config.yaml
n_head: 4
d_mlp: 704
activation: "swiglu"
init_std_qkv: 0.0284
batch_tokens: 65536
dataset: "wikipedia_en"
MLP neurons of a small language model. Each row is named by its layer, matrix (down: output weights) and neuron, and shows model dimensions 160-255. Each number is 500 + 40 x the weight over its row's rms, rounded and kept within 0 to 999. Numbers have three digits each. A neuron's up and down rows have the sign that makes its largest values positive.
A block is one neuron, or neurons of one layer that tend to fire together. After each block is what it responds to, as a language model described it from the Wikipedia text at the highest values.

L8.down8:537487540497442504499509510491560392518567477501423536469515608470425458472535450521505538526511509474441517525473528457479538488493526487570476528532499526571485467563531440555466505526544511438507506540488547524506533481548543515487463457507547510516453540509558485519548439550516516470
L8.down85:513466470470458430489522470494485445453495496467463461596477487455508521493498408415483507499520549442390570579532536577500483467594538546566578482599446544469485464484479538520448463416492501475506440474475570455468483488514508516497496539551516515491501527508501486444431499524463572514
L8.down98:507509527502458546452519457464511497503517504525532490484538505478543518482487474554487540532555475453536488473491486483513346545527556527534479465545487499437472541509583447506481537506528457517498514566450482444510438469539529526505431511474554454493493464406523518508495523504414505550
L8.down218:586492550498531580504497500526523467629547471472550482499558446438524528590532453479512438470497500501451426508514499487472529537554451593444474476555541575488497495490514512507525422435440450472495462522553552501444525476438532472505461496465566538494519536562433498466578478527474512538
L8.down241:500473507527504495499487420533483534461419434471451497512417466503601476436451458433553468484504447510486532447513477480530468411406619557485491495522510507509560493496537446485608504580466424502538471536532442529511453454551494503430501515516530485545495497490483487481471481454492445462
L8.down287:491451465517582438446523474515501506480498550535505428477527558499510424490538541511530532537511484506504564512482524521609475484465522518461563507499473476431456505452497518513486516513437508490525474503495514527536491559552513459522479509499528485423450515547517444512560530506523464527
L8.down359:483424409542440492575488507502519516504492485450450471508513472388484507514502452497460477488543503436481545429485517489500547500535513456510527446525482480574525496463477521507455502526472454532559492513461495455395534528592517513539494427511421458503459542496535516472500438531503490513
L8.down676:534603471450504469477542425502466526569530522507466506496426491507444491524485493480454529582476454489473534532589522512421517470478482490486487496504513485493552447435515536480521503579510415512504519516482539625480494497571509516482516460493426515560464486453450490512512535455556521555
Responds to: Consequence verbs after clauses

L9.down111:464597504539521624492490504563483452529528489425485468454526541537472498548492402478456494514410480517543535463510555475471478478514409504458505497459482503460528522480532495502481497496458585480445481542523477469479519473530505477509480458502465512590401480493505526577477467551572525454
Responds to: Year second digit

L9.down361:449495526490495509516504508438409508543453497485565495434495441528523506500440452464478515537454512523445494436472504552505481555441506492547433424475489553463512473563467552534565512445466470417501516524433548455452481467479554573497590478514534528524509524482506527514550533471515426489
Responds to: Word-internal pieces after prefixes

L7.down56:482474511485546476522530511527589414531523474500367502476508484520486389560510534508478498541541522513495570429486448506531470528565516489592478528627513556527560485480548472486470488507459444455493461471463480407454538445531482522532523480491510459453476558525527525452577518508471521501
L7.down334:490565521547445480552427511487447523420546555427506507527547524536470451483516465515480378498450490433472539526514502503543440534544452511591542478531561482468469558528514564500521531552533453500480542501514598472552445521515499476482391439481524498501518440497515552499498544505462537440
L7.down354:532476538502473528479489465512545447472527529536542491585521457465472475461527550478501517540528581504458510485503454494423536468486520580551431567500509442491515507483512463552537417539457497519463470457497525461539525466505533533474499509453496482447498444532479578531520470487485517467
L7.down401:520511494514517481454471576401448459516482540517476482479570525507498533473502565448501460497491551491456459566527547475559476453485538536568562506476561470547486536476508472399497561500527496555473505515568561447482499518506528497496500516536517505545473555566446458474559534466510501549
L7.down412:529476492499409507493551453463442610561494487456466479446535450509457509518502491460465522511509468488495528527447477475454520530570470463453516483510494549469504464472502454492511570537517522443517463495457552477455508517470484543551479498510598454449457548507438439437501521543517477458
L7.down484:483444465487517481484486462540488506481553490444396484466537508540544511542529591542485494500427469492521511585471502514479496496412520551478544587566443490502486511503466520541557509523452460434550512470497522437520579455453474495526491511484555489533508552441525489484510452496569558514
L7.down499:531475418457520490520534542515464523516502543574542603507514523495467541500500480462475486432497522493466454449468544431540558487471487473473495493534476541503530576441489489528471531499608531518528524501463517478462541518447440459479497437475537460528523500507476501515499468503484596471
L7.down599:511491559528437513499494383449541435448485521505449440443526523501513521474484494491526451498495545428524485425528545536482521534542509505597474564563504468500574449491538509497462462564517580553496564444543506485473479484471474529523566494506522528510506544483551534523516566538558465489
Responds to: Clause-opening interjections

L8.down34:490535543506474571482554475470545523527517451531478434539506604501527456514496509534493461485495527472531502488518454505493448541496589541511538519483529571498489488518425556543555472520514515463569463464427448526431530448532480557492536457450491439520481508446537518521503426482484474470
L8.down117:474425522507492453492488485556522504545414518520456461505471528458464566541492463514484429536514608486560538473532507489468535521509468483456504464516490429490415541543541481540494447483525478494453503504526554520537564518452488494485553560472516474503475531509505538457409505569516430468
L8.down146:594475488414533535557566486505514557526615508475502428502494507512520521525472526443477518524574577553500467503469431481529521473539531580566480473390497472492496481491549520514514440482505476629471476511502562537453539464513544506498407471513521548466442443480548462461526535464474453453
L8.down197:466497517474462466485466542547524513513511502514528508545535568474545495592513519516565475523443537582548584475458575546493487482489480479520559473571445492524553508558519520483522473523538493451471479502508465520469479453487463512534531569475545505514595497466482539510551598529466563478
L8.down233:471535493483515522534451482584456458512493479469560501463453434464490539415447495482516457473558549492522500429489522397463541442531446478430567524514492542545551588521556482568470460503501502507551577469490520527491495537529547443508541501519575513519543484499540594490444517517494494516
L8.down344:461531494530515505449521477498575514516505500448469419488534559503516486557451528496457424496491455459522490489465488475433502496581456511479584485525443567515523508459475498493519445471481529424471548477540494544548503439459502485471471527561592458439521460451557520506486495485503473504
L8.down479:438463441520476531504557477469551467488499530504543606442532538559487522502495535526478480483437567564578424495517433456505500487534479470545525554581459498504488466496567493506525479485475477478489558480424499510503536507516488520494526509528526573459431523453459542550519476541501498419
L8.down553:523513528485517525508527467525487492509452499480481504474553492600500536471498500556498524505527475476493475458510498488414562478541503501437516535477500498424511441492493555523442498524522507477475479554506508525468526466505446538494457561540556516502451561560492499463555471519529528523
Responds to: Structural block boundaries

L7.down261:456520510464524448542437525516528397529438495478479459526440555485492436527481522549461410510566470452518571468544507552492559578463516461504567495473547535534479507545514496500453523552453493452481489509516507414513560483498449476490534538445436508553470485416513532534482531535499523495
L7.down450:531483531490505475483546490416554439511501557501399509516499515412563511502468498510468436525436524507483558495492510554524555520446472521562549485539454557520528460479536416438511564438512523503480495485503434525560448451543458473526473458471429579518557460475429478563527460524471447522
L7.down474:473524481503528497466509440537535468530489460566498501504445483464495573459510516485515505511481495481460520487461562607537452563516524489427481478514524511459516511515462573547442514535519482497478433433523447538534526489456489512586622505486513427516482499562490551502450513540463562538
L7.down517:464466516467490531516433519504508491461476532479468559513487504500507473439461516517499540555422528430450533507513504465490456537512509480523512461474469540479496475517564467552484480528511514535486504542483515481475485493523581492510436534499502563480549533480525510590474494539475468497
L7.down551:542483510467461512504473508541565467552457423524484514428526530554582516475549479542512498521492528442498556492548536522441504476423463531530483487489449544494524501512559532461555511522546546442560511509514537459477454491462459451493505486405464476501519512493464541532489465555542467445
L7.down627:484496471533475543490416448475518511419483457495493531533461576557541494488508589465468456522513515509457540474429445507496524530536527542569471452516450493486463465527492513538523525447522514365479405548545502469497483525485525521464547445524467511468496472483524384484502415513446492567
L7.down651:491445540478507480542523507483524481471549594470464427466558456576525616474502562492456436454504570469465566512485536522569477506530544540537558441515475478442485573425468563481437463497475477525510554464462507499490484473486459459465503512525526501461445531482495491469575490568516477477
L7.down657:491539481534505492504476527521524434536586462526442473491517441472497515482519500487459425493577513534514523512463520541547515507491478515637460485453441453513528500520533505505566480466529477477485543418520543518495558425571547522519483547542532483499523516538524477531512490535540520483
Responds to: Paragraph-break blank line

L8.down133:478498495482519555518517473471508541480508533518476453497549502463444571446491464507559523510448530477532503560546521411525501496518531532562451488512518494522470569563471561568514546490520543565477478501430460504464456559462562513489545468443456537546509518556521536498523546516622521492
L8.down155:505539481487518524494543442476509488500489532463519509510545486480450480402536444500468373502531460534472479467523532473467472499514528493512537477422514537502436456530439444541501476431524510423550500524466498468462437521496513485466462521496611519526500524579482465532538547512493485586
L8.down264:496594526483484591511517438587461517510527518437555434480539405517572423522523566453523492525479558490499474532542460546545502562499514548491487564519495460493584434485416496449605471471462510483502452467509509497506524509474519577519564530481511492549534461506523407502469522456512524512
L8.down305:577513452487498459482536426564398461485504436531485489526550419540437541513505529491454461594466481546427484519511508525520465495462545550522494475542501539554489557486579487513538450522458460577532509486534504507547527482540421461440487524414488550513467542494525494570562618573538477499
L8.down350:515536516494490573535475549517518468468518499484496482523494524514496596519516469520512540496511464509469509475438516585502554495532490488493555540594483468491517516551437513511613429472490560520469476487485445568568554495520489553516472510549497474475498542559456547511505528524570562501
L8.down445:528504536490489461485530494548532460453533420507519545455507453455596463541555453476403565474478515516502406490493552537491511461557482528407492412510523520481460536522512471525435445463477496481522507534530487571524414449453457533568524513485511498472505475501586428559493506460473522460
L8.down606:485522577434555442425469477499514502560534475520413469525505529486455554540542447438516522531435485479494556424482553457551482444468531586531489531479487457523572528521511414494604522447425529481447474411493469427530528499497517462482525489568444471509530553424496445471531534536519530477
L8.down659:575538450521515498536486532466503462523443510542533462593555484492466423493452528488528519502454485494496523511546467478522481518468444510577501550526533468482539444521474463466504494518455489598530460453560544533469508411538527476512517578532493519505499499510516549522538455526558443490
Responds to: Prepositions opening place/time phrases

L7.down31:523506579517553408453410561558454417495475560454585496543420604489476465545489500450519530481538493479443479478544480505491539490523535457499504515510444494473484456476474475541496486498398513564470484497581498504536505525505499505459530523507496504567517515475487493505481489548489493449
L7.down36:489505446597483459488539475546430436524437483545512505459481502553548536438458462429495549509479483447498455445467550456571473493455449441484516492487460549552493537434538548517455510523564533446527478518387498518540522493491597465473489473544518484404501472502534478479527527443434564538
L7.down148:536506539564524463517485537530502491545458550535495560456512537468526556533515501516535411539434442500576514448576456440536570495478512457423451430503554471525521525535538509511468499527516521474516428503427450501524565444521569467523476535488509446484493555472520548470478519487457505592
L7.down163:505505515603525544502490423539449477540453544501469465470480569523454483502495560484505449504499546497502512474474522526461511530540481414567481472557519447458546473490514486515491574459457454440460511506511464444622489493463437525473471480491457509497478423519513552545521459472396529523
L7.down289:485543473505525438495564450482439522467546466418454453498482499488460455506529499464532449501514569495475475489481519490520504493463458535550453473513532492521505447571483498559556521471497479443470527466541528515453433552523558456497508566473505503540469483562479546480529573565621517518
L7.down367:450449437436550487578477450518507550487524510500446473466441522517492525527491554526540503479468461477538542482424470446500465487455486518470503453518465469517521488453520470479587491519498491484548476468511532510538443543443515499492510499465537506500569478472539442554463595576398474486
L7.down482:435523519484488463516519541457526542456415544424508505538543460537516519522545522442513432475486460460553489454494469501474562445432545492513478535487526481493522493529531449533489453494523475489457567541511521530524513391509545471506535492553486511468444582456597490518508568551513486415
L7.down531:543534557472494425555507519514518550500509538473456476534474551504381433522472536516502502505480461423448518477407460462548577480468529550503491448534497517467515483546520541516516502433499474497541467541543518430523469452492446474496481485415527545514548525508483531472485440440507485506
Responds to: Mid-number digits, table separators

L7.down68:428521502503511470525499503504530514471453502442459572543490500567485514532567514586556529398487514426470490470430411497497499542508528426452645561525574506534422510512488541501476537565473457438524513516550429499461511485481475496483514512517558554474521554490504443444463499547546535499
L7.down105:471449450486510529518520460538534557493483533546522463472456519455435576492546545496536514529539535513504473496480533541474488510569506529443451511457531558468493444457501514511524559488454442507495461519524582434523453603521465521516464505504496567499540517506508492437518491501500520507
L7.down135:458545535450548494505549439460483543460509556449484460439518494528488461488492524504523473479529519494552550491499438476472521546511553489535572532590489600505484484533476493458467581542451524446519462545467497491501567440507531516509535510447485512484452592516538492490546518473423546461
L7.down180:463517510522542510425563499500435499455455541507507463469496461548483527472453478511481506519489540485531491465507481441473469511469497489513479483511517482533517500505488492468467543553526604398502497476468538532493464512528460510514478544459420444468542482527579528463517518552439445599
L7.down285:485520488500522426439472524515437548457520479574539473482572418494453466485488495496418465485525477512544540459546499540537482478440492508426470439545471497537490503521545546502463565552551420459520534478473466483469561507491526443426558533483484517537504472529495468561494578531529533508
L7.down335:477485421486519522508507481499490479476473489466482448464427513463544552520478543477584472519549479565499491531556499506518495446506517484539471505432516556491479459512468471466477488517535601559524463531482521523431590467472506426499522398498511507569488529488492497462513475477542515540
L7.down447:562537454537400514449531495478618488573602527512526464466531518512456473531483455480529533501512496500522468572470471491470474484476526516526512560477522502553440444519480567508553545553489486522541425537452512497542511480572536562546475473535538529479578540470501462500476497506470575548
L7.down561:529595444501510497442558491536574517459477478579469463544472460515482517475545553539535499530545539491550445535536491544449465478547509517495477516512587463501501538472471516455555469482515538477514483492469492535463496445502534411481446509498485417535599535440555519518460422513506479443
Responds to: Mid-word pieces after prefixes

L9.down373:459528400498532525516495475521489400562450481457486468519470526467474515550477476526460432497465480492473607494567446514487464501517537524470459517488541557549522463556430560526498493474521501450484490514490496462552613454467527532523537474496568502569433551513495498513512553481504466528
Responds to: Blank line separators

L8.down90:482527477561475525480492567487533517518540454520556485452515492513480565443562451480457465448514538502477489459527547433454456530499508585553474499486476518462621443437509506483550513460529519526528460530492448530468448475532535536525491513458507490448532519580426512521454488513512471510
L8.down96:494519510542475526507430537480515519518503494500488519550464503472476487547528485491618540403461487573459457461536536482526506534437463465398478518466490456522527502464468440497462496545556514465517565520520496583549500470445499484515480437533521522498504444461523524453553504494559503516
L8.down228:512469586581466501553461560551502490466415478486561516462433448463407514446489522468533441495471512457465526511522522492465561522468473468488492518500453473493519553577462477509439475448486517448479522529413475503561435566441481543535519525563525507506489514488549469516462425464501451564
L8.down254:507557545487561574523429455490509513495430521527501421398552583554546511502514418519475484499473566454465418482481544529523470524532497544467432517549431508518495546551498564530459521468587517460427477540485497499596541410452544517538555477543479573547525499471534536478508536555514476518
L8.down320:464485465479556512487461503477466510501504427512511512499504505490486579556491553595533533487528540540501525488491555521443496504528509452560529553491453507514405402498484439472507537471423502502538474481419462554519514497440481512480485454349499433478506493540495501399411480466442474491
L8.down336:538489539495524543451388522558539498538473475530477521510526493500602474516424501559547630441448495497471516534521504529458494466506444449492538441478504490456550495539443529517562506513475428489475528551484532489543452510483543477493499463467513577472501436584501480513510554579452439498
L8.down415:535543480562456571471549502537557531509464519562534503497557470502507518467480503524588420447540576529515530492462517461538469545464497469628503552503500446406587447515459500489474498525570516448480494526503530488496470515521446534477451441551456535491519577482488505485457508433416470432
L8.down532:477495461483492568480470525483505452577458424528464505593526576524459585478496465425519537466414504638505518514469529494488483494465493489424491496483469444511409488494424581474553562546490542482512482521462565516515510499488529473528455487500516499503474533472513552486553494492499491536
Responds to: Year-range second number

L9.down287:467535536454508499525529500523499439481573439445521453499392474521453529508423435542451491445536434513510525564548527506494509466500499515490481571524459467421453486488545499490562405558511472529565508466516561554512506484541548536475507515508460481458444495474460512491516501474499527517
Responds to: Verb stems before suffixes

L9.down193:438482429563447518540498553455451492507487495422502498498467486456488467510469490450435500539361521579457547486500516497469480501515513480492481530574449478523463501516465463504518515434518549492501534531504560557444480564477494503561478415470581529523476555562493500491527535509538419502
Responds to: Subject-to-verb gap

L8.down41:490512480490526507566583444407499504594493485515480474515416495483504534476543515520538557566508477505495490489490500467473414535475518561551431485513463556441537439532542497436463487540511503514517437550512477493492505473555481467514557511442532486474506494576537563554504519500485488463
L8.down176:518549473434472464477522455437506537521510522476456494481495531552516507533547539480493574508491515485504453510460421547488544558488465524543524434502550569505502454488498523465560500524506504443507513423459541528460602503492518493527535554521508550443421556445557498500491521508436503497
L8.down209:563505509436487529530519514504457526417593498527474484535530449528455415515474505506488542490472513600502535525529494506558553489518466434519490551568514500518525545578542533524413544497561497467506449517512455501505569455491512610487565530512489505515538532587506476526532517547502389501
L8.down274:564497458425519493495527509470465504536580457530473494529587522487447495501465570458495575459535609550422504561496568485468480529460514525444547496494523546511518570457577513463443464482475460522561516406452524542506518460497486485499472589521490503441567492456504512471509535475500502472
L8.down357:509491490512475515495500503507530532513549540537516474509520537482529429508447525477440469470517466457494496573532480506510573520530490449506506419471525507554537493553508485531576523432558544527452555528475477474621535526511523545462496582538540501507466584567523452449569506511496531429
L8.down385:442537463475570456519483483519486501486550506485436479528497448504452547458451511498579529571483482492483437518485499533508507459508513454488439533503471466531479523493551475465450509526529513516518523454483524556350488481464488443559553522481473512461523494452576574501469503484542513529
L8.down638:446573516448497493573562591501509488469489489468527481487515516465513552556438483506495470509493537606463499449501457549506453498479458462551465520489469525418547489539492533605485497472491514476451461552477470446434565462540529552501602512596563532401486490540483461516497535476554521503
L8.down687:545487462528534564432540478514540565518557534462442537412591571518475455567490555522490558480444466463453525541490562560458488545523457450463530510520496474539513510490424547530474495441543543423480495459533484471468555495455449509486473497511507564485489524589509483504497534549452502418
Responds to: Mid-word fragments, "that" after prepositions

L8.down38:561499551460561568486543502517482515480457421531495556524572482475473466491448482529545504532454490489429478454440402436445521412535446435384522487492458454426549539527540497526512494502536442461476485482514488512455454545471532535485534464553604515488534567541608480469534526525486524493
L8.down79:471573521559539500503513510539532483461609492495463516509594446525497483532537457484471515464457519556546467511526520499513475528473450535529462529494486532450571452462479458406481486488535494549406503601480496474467414480511514539507518459527547538451507497508481445509522556440492494561
L8.down83:450543506467510488451476601452421512469496471486544525458450481487489548435496467482525565545452486457521537499508459541456513504439460434390490529518486525457537519446445473471564504486421539553564483490471503524443416470452543498499510510490498601505461431500473550520532413517543513512
L8.down92:546452506475537467468502457532589530501529480510445502426536537464504561415467552446555502523525472489513416454553466551445482485468488504529491572471512490486512549477533514419492541535499514531577504485486505475472550486470467419425531518493522460486465421412489517527473446509447521453
L8.down161:497476500462514458545545486497428522510525466579457451508514506487523510545505495412538512484454535528464501470478480546483531489459486473401465456509435511496530503404549536391587559568447550489481503444514556450519418503562484507525488485465481555554480512470410503582500451520486503562
L8.down426:441506488450520505526519501508491549458459556457493495474510536461505502549444469464543502515567529463464524521493474534504489541435562450427377445458521505496485480506559431476539503473487440476579567503587498557511534474530504489507526476544488521566542512548525440500504533484534530413
L8.down558:540540543434507480525522480524535511452472430516423499530493553525550516436464489471562469553612427502503502483527405466483509492526469457460463452512522565493612501481507525500482485523548481470533471454517424562471519448458491550433538521554461485568471478453522561434434479483517520436
L8.down691:523554572480496546497500499427498492594502458532501506464515503469416526559527544496507497498454519446506476451554543502482483522559487473640441450495522473475500468428499460529463517547456548489505487489431454477459501500471507484462467468482500513485475496460499490560454465515518525460
Responds to: Adverbs and adverb endings

L9.down160:477460489483476478509504499450454520524547476418522490469606482517564556478450519508474528505480472490452536525484467546534513511474500506552541524488475478525504472475443458539490519453548503422472519498488499492558510501471481547537507488439504593510511488477454533469449504480524519455
Responds to: Digits inside parentheses

L7.down11:457449463529462473510546495489410479554445394465490552533547465456471525540521531590521532485536480487456503500447494468507471492481443538505557472461475507430488520443491544485543489533451477552486483496512541518644481541460551463430578516537494460479493548519492529518482521431399500586
L7.down62:426583529518468482507543491466468464506477594453416498550491506545499479541530538427485500554523514499536504530478478503522474517469524584576480542448431478532502494462492442500547531533469527499510414516493521434479511497401536472553555448490464510527546463492482529521388523483503500470
L7.down290:535480504473409490453491505542502512501508468457423506554511482460482493526472396466445562553497528486516483476534483531452524469587514503473436518530435515538534520511510465563454445529525482537597497503567565545479497509476484480458505465496514520477509475439510442499526469482514450413
L7.down330:455491496580437491437483515469490521527500437450564490573463513478466494436545500553494532494560585499575433523478571505511496464584485492529537487461539457515517547478469538485470541563503518487542540462499490485498468507446456552447490517487586513455515517421533548460464474518484528491
L7.down563:487456487530444522492522507538510551547553472453461507454410497564427529510534482490450528458540463458484503508472489527549519572461504474579483458458514529529446567461492569514542452505480507512520494449521541497489511539515511492491525588580459477506450525402475378487447435489462475479
L7.down644:551477562469590571504517457461501496496501508507521500609506478509545560546490530524531525533564457528564498423504453474496511446544410488415538566472479446543508463524454504471483520505553569463508428537457512562475506511477470519527551478471550471525513472548532563460437473466520495446
L7.down673:511434489593482571488527506527432535471478542402511497493487482467466455555464530441492475427569502473487502423455536476487441515432522455600548482490446551544520555492491584543484554472462514533484422443496515500483493523477478483484438521479491488534465476501523503548543458514475514494
L7.down678:517472576549455454498515501555536552430471471439506487493498534433492477574533599459492438441514466542532442530533509543464488540531518530499508548473453482435538528566562448508549514460522446498497474505529558547547459527438506438516511499492520585481464461535485500482463523520551432535
Responds to: Transitive verbs awaiting objects

L7.down190:488546503505502413537439498495530529519454516493485501486470528470512509505534549515466477493576486519499466509499550438530474514464548475491571468480476505437533597479517553491515503493498466460500543502533458458530491497534483488537440528529456549491502455516422571496482582444444552515
L7.down321:533523512505508435492455503525452526515561475510508499497499521474423515502487483512486566477482489525490492502465450423547506527535467536472503472485547495460466552441528447560427476525481490481543476520562533567501425544421527596532509537564449516410507510495569475491554508502532454512
L7.down339:450585519530417523522525541467563501493541535548576566524521593531415484532528518502518578561534499443524607524514541439440559533495497407454492505529509476493549529497469488482521499500519484505470439500491512438511463489461455561496514520485556485558568492498456518498533564488568577427
L7.down409:434577586569526452467469406470410428480508453453498445481471512527495540448490522503438501544492476472540474522563430599486475559500501510499497524505463488491600513414449486489495505450539510509496539543524538494458535537536491461503442481433540523555474512451469469479533440490465526531
L7.down434:441506474458477574476443508516491479517468491481462491493469549456518473458496462527507449516491522505420478395548482484482497486465527547590526485454424526515531502516492533509489490557503451416517516516452580409506542473474488503508509505520461520479464474546484567536528498535500521494
L7.down586:429533479458473442502445505529529511511462486413514515505546496517473526481540468492439519461524498417410454466517497546545467473559497515529557546528526502474487503447537536607547488520545528516468502410578542554454463543455475519463504569490573511485416427591560400450491529561554543508
L7.down595:497497495596551449544414531450481492442556504482543422507519447472516532438522522466493539547504455500496480545498520475471456488543507530479540495538449489582453430440434538491488441492514518491528523582471501445513427547474534463464532518482465459434566497504555484528552479512513537532
L7.down648:496461439539474565496498510572456451452380514445465537432591501478450476561520478478624526515546536495425433529546464543538492470524441488463537539509509496495578504500450530529546498502559457508492470524469437496407493528448483575485528499421442573472496478531380483468482505473472497394
Responds to: Discourse and temporal connectives

L8.down58:571482483510522507402488520497469513558485491433553530553442514489482504483509485493519508503579452478502458466507551599471531493470488481473490501458525483483589429506522456495502456472484529519469432444440496506476515475478582542506518455456505553458473456492449534541469487469526503545
L8.down105:505545430521487500494526485475509604500521538398529465477504499500491535490437490480498468417559484560550510480441530483475494401455513523485498473593504494509488486471483517427506472506520491597577491525510541431451552498452487487495457502499465527524445458445553541544611530549459494479
L8.down131:524555483452530459507484540481472502557485487513539473519453506561586500449540527511488527491469540423451423503556553590499486516522441527473547570513453476486515442568555519553517509496510504551462525529530485479461517523478538494575461547453510506501447476515400521546508510499475570459
L8.down318:518520490460530455510506491478570430588534447503481497452502532506567502560425573531508543474456514479545519457456457513495520407543511528499505441460466561498528437500527485557488471558443490478440427547485460451467574525460480466516547477514498437611532540459431444547469462536486503471
L8.down389:573461496456479484455464568500507475486486529475436523466419434463529455517448506512513429485518498476452440490514528477466587555561521550433497491553491516492499478535454455523590476491492529542510496508542423469451467457542498561415531452498446545500486480407528433468441366431508565511
L8.down494:554553539558560533517560535515435526524451519523472476536497503550469478452489460569469530493443546477460515474538470522483493457551502421510412471496471485553488556522470499506555488451563486502437537444494511440406478558534499460567564527492485487514555549463548554594490510518509522518
L8.down515:506497476418508467537530582476498506439498430487516474554467500475478471555479500495495522430478478554449524483523465474496499483443544520464495563484529489510503447420492494456527502533517481488451513525519504499588469482605457577415532473457513575481521470433409535587528435506489533428
L8.down555:528584510571466558541488543499501555498548561507527534547607487484463553543525509548522489556563542566465447459519540516571522489516585437501460534455514520566580502565530516413517515545510532584468516563460521442528546513528508539451511468556524512555529538429511521532540530510560525473
Responds to: Date-number onset